{
  "d_mlp": 384,
  "rope_fraction": 1.0,
  "attn_scale": 0.125,
  "tie_embeddings": true,
  "parallel_block": false,
  "init_std_o": 0.0,
  "optimizer": "adamw",
  "beta2": 0.99,
  "grad_clip": 2.0,
  "batch_tokens": [16384, 32768, 49152],
  "train_tokens": 363300000,
  "dataset": "wikipedia_en"
}
MLP neurons of a small language model. Each row is named by its layer, matrix (gate and up: input weights; down: output weights) and neuron, and shows model dimensions 0-191. Each number is 500 + 40 x the weight over its row's rms, rounded and kept within 0 to 999. Numbers have three digits each. A neuron's up and down rows have the sign that makes its largest values positive.
After each neuron's rows is what it responds to, as a language model described it from the Wikipedia text at the highest values.

L6.gate129:478533539485579526532564490523525468575482475520541468525497449504535489468457438525512497488479504501539481489496511481512403510554434401533465491452522530510522489478476504552490508488490470536469532477442513517435462495430539466488534530469466440473493521469497553462437461533441479521459503550451481452507446420504403463430503466438550501392562524479458549486513481495517600505583591510519552471533465587547552476498538481438588515521516511525488510514466535577506507488472453467444516568466511506477509596491455511506437482522472496457550538480520567550535486467518477497
L6.up129:457548555439491505505540481493465445473527457512476493528548510425552451479505504434491423527473451491527547522525504457574457528434529484458495504485486525552439427445520510484502539482445524485475494421511497576521377488503520457520548565534477524493552444515458566515403532520515528453485523546555512574493498512598503482525497548518543494453429505535459450478543541527460592549479471454494558434472520480543519552494442471492521519523523476512509472499528494532471462503540535447468416471493449550585516497458473550478532435469439508518495561537512524508521442495562456546
L6.down129:493497557421522508510500454533494461513506526478518459523553469515501505493478484486543408543468473563512446496574475463565508529451499506497527558497474468496516444557511531465526512448474478361484493440491489443496527529449534569469504483489481449364527504532544479487505543479492460529499478478407502533557538530436451485478482458596526490477552502539522512455504447497509503464503540519506548504615556492437471524485519510488539473524463481502472436537493519518418455487540527497553500510495460550557457550505506527446546534410513474553519518476567456516521551412543413492
Description: Mid-word ro/lo syllables

L9.gate223:506493419517451572473528567481510557488524532500577477550537460510531474530503495493536489498458492447527455491529544493515473479476590543515494500544520493511546524501475412507417483507549527493549479521521487462538495561401513479495481554572487503515460507499499550466472514443501373523514455553550470491473479470532474464520528475458525542502457573407461496462464451450478453484475508504501562469459474427548552472518567418505480495504518473559472511424503480560533555524489575537555459487457497459436548476477523421488464560462464491466415531462460526494513508612497510476
L9.up223:406434496552494544448510541510559568483412505508548571421478525495566513495460507463489452525510487517499592535496501480508487530581558449515501479519497461521461545474501519445600574428467530481454456517500527453495492489499564531453541487529483524438535549546447539511539424469496507492577505523495523529555529443436485466580434507507478493496457564463449482538584552458507496497494482503508520458544427544417541489516497514527575495486411522462484493500427560471472501501470521499437430551571482437515510530501480472505499475433496548458494493534486501514470540519531520537
L9.down223:490479440480505498467557524489498543487588490568512511506577464485470528458389550525493506487464520459551516560477523519557508500536509485452529469500548447427522603494575500549560537574486488540466490523555547431565445426455512568482448521567523502471525419485480447457486530523482475420537499528508443407547475494506522522549538467515517546454457521533511464429509485531501521564518499539519499520475484508448525455540443549472443506462493496506528536507452456502524492515460585490513500466469487519388540498459425483507493439458575454443462475496459472545532519519527503522
Description: Mid-word subword fragments

L10.gate149:541488449625503496477481420507545531514439485465515563529454497530470456551486563544539470509496471426447550491452471495595473448491532539465527488484485489458533479538435437499486555542513408477488508393467475475499457526427513490491479564504542503549472487518450536499492498526519530463517459527530455462537481536531475496514513488438450489468478485486465447450485540439492550463495505504486466511423565449528514546521541419560531460541536495530453463539469511603431549511525482557528396503544496443423496470458485476493410487490517509535488511532545522525536523495566514460
L10.up149:421458447572519523489540509478571521505483469515479494448442552508463562453506507476504446564525521540396497498596541557505494512533535507513504529473501529521525476447533493491556494487481459531515446445468495495548509547460609491460495555541475500529451528500518445521491616516460509507562486560501434522571519470473526485502493506520517456531475520549457447479507494472447474527490429538487455460491477476502407465519515502508556556510527446537536588555520567524499594469575561496407495474479485438495558461489511489517435525487465473518535523496557495504503445576549428519
L10.down149:506494582535444431528500454471526495528509532574516512478581553449549510524498553531531485512447571538527524581573520475537535553486525450513479524522467451524490517431435539462443464470482525471476420472517411550545485533477444487412459519485517461468513477410516535468519554486513502394545459532488483444515579517513553508559532442530577480488475608503537466449467499484502480506568506453489530554526496546521507417519551473519478530494461464505518502454477453499489526484599518489528550477468526493462498538420491465457506472502458490514503505541570472569515489539469534522
Description: Word piece after p/sp

L10.gate110:559530549510530541466488463387476500539526544545506460512440531506573487550477531559571438468463448518512504552488474449515537477458549521580558528476489489522486464538452493517444547524470553445546532461537511504498513556522534471513551433388486510498470583525519517546523481484404487448527479537546529508491479499566522446535491531491507533439513510449456496465568477468536595406483551440489502447490474553533507443477575552504510535505518554553503499468516452486482476452492449487563511563499486485534521447552474455538536522456523506559516550538508481547528563478480569469
L10.up110:560530532580515550417487484485541492507535558533465392452560539515507454497534461518455569431510570547484519472516459557535558477491516457473507460438457523442490481519537517491485434501496501511487544490501534562595451515509518501448503532493514562456488503528440524530476507495454508481447478535499531561469470479543535479485513462423489480421482511578481624471500557590525438524455484456429460481519516455531531545494555545508517435511460449501456556461539518494548481466528510491469442446418471521513413477502554497509559521478507520526454445450536503538500539468539468523
L10.down110:470443578502451478480493506533476502465529454459440557546425492546470509531476502478447509444472467490496501501504491562473490513503511447478529514499558545465507520524498540568516460531472522489488456564488438438523463516464484578492500481478522509594472497569460502508584505437488469400519520509478464459557514534485473551506446473537471545543585501591522539456455498497508493530468493575513507449582552448454518486529523557467545477549473428503486504526489522462530462473514542521497528486475373511487466516503385486520515488531534531400491481523534529421507606532561467482
Description: Mid-word fragments after G

L9.gate283:517544569542520506531516519473460511519451512546525477472462525513492427460538421552486565505462506492492503482505467530534459490446528447490499460468449611444446477519465507554548462511518521447460498496516538477450463479439538506568521510491511562446438498455497533489492533527519499451536538436478425536579528448517521506572495493485484519525459476540517550476507471452578540469543485478594503554396465495554485539533453434561509477536516528464525483534436435574488532517514432465531470491536439531537563535462483423432431472429483532493495553542467533491473565520542547503
L9.up283:535478531465564480500511514526509477477500322486517519485551502479488478471529532568482497520556530536525512552373475561505537554441513488566547498557489498473473500473455449531509512510542502544572546505479579615504529451431499479451570544545525467489501519533489479457350580472499509508489459491453502487517512436509553508499508523488500524499470594455559484510506453510504574538551530477455532423507488523542505552518559530604524554516490536495511439511520556536516476468541539533503494536469496486504502536523458497482502450470509508526488514492490453507482513548474467471
L9.down283:500564532493503502521492522487504500473500470472484543517400524530572504411514468488528481609493512494619463563443478536503539559426510530529515515490464470499508500505470502525501556516489498534563463493478541479438461405523456502483497522469496448486532556547521474479444504494448558477520440447456566506506466461522529483492579437457518536480535583417517504465505456476562526540546561482502515476461467479494446499510523573523561402492476499503491523496485507487481512451469498567496450498485525531656443452459480460535450436478525486518561527522528487566484554454478481514
Description: Mid-word fragments in split words

L6.gate381:548534483528561512510511448479464539575488546548481521548386515455490551534498516426486494567443465554488482527543540480542492513562488455542526494540515462566477463536543466470428501500476483460531403503584524455572478608548500556504464540521515507517538462504529481517495552468473489434522604528527539563537563488467440511506467488449539525518541439559541476501512485440479401550477436529504482509529542468489520520531481473416523469507491484479522471487467444493459503506513525463489533506468456480508484495414543511493545437432567531515474477478501535501470565453442454561
L6.up381:504542484483501477472496475511539453524568424451485448542472559486537464526504445572465534524544457486525438478559540519499466433512420602449478446447489507394523532559517403488461567455404473498483480518463459587481572475506501441576448500468460421472408499492471466468483490450525488468489539447505517491492504430478487479495530442513494435484479485450474482501535524500499500507535528457562507465456476470546492553491543480535482549492524542557600483513528511495526524484440515524499531519579517498470594472536505539557468532518469483537437540499535507518491456504445507541
L6.down381:531549505485538496495493477526481547495493551561474526512384519475506491478330443402447511502485516518523482494515562518570503516471518460468534537536516492504510491470462498511453503481527473427551478506568525515547512523557514549529473526531512577519539456487503478451488504513504500492554589556452568588519487527484517528535469452474539486505547486467509506527473487460468445533484507559496484498573464481478534484567526542397534481529488493469504502485431447489458507487452603554541508472413477460507444550465524547514516453481543509514502538473574495532525589478449449578
Description: Mid-word "ri" fragment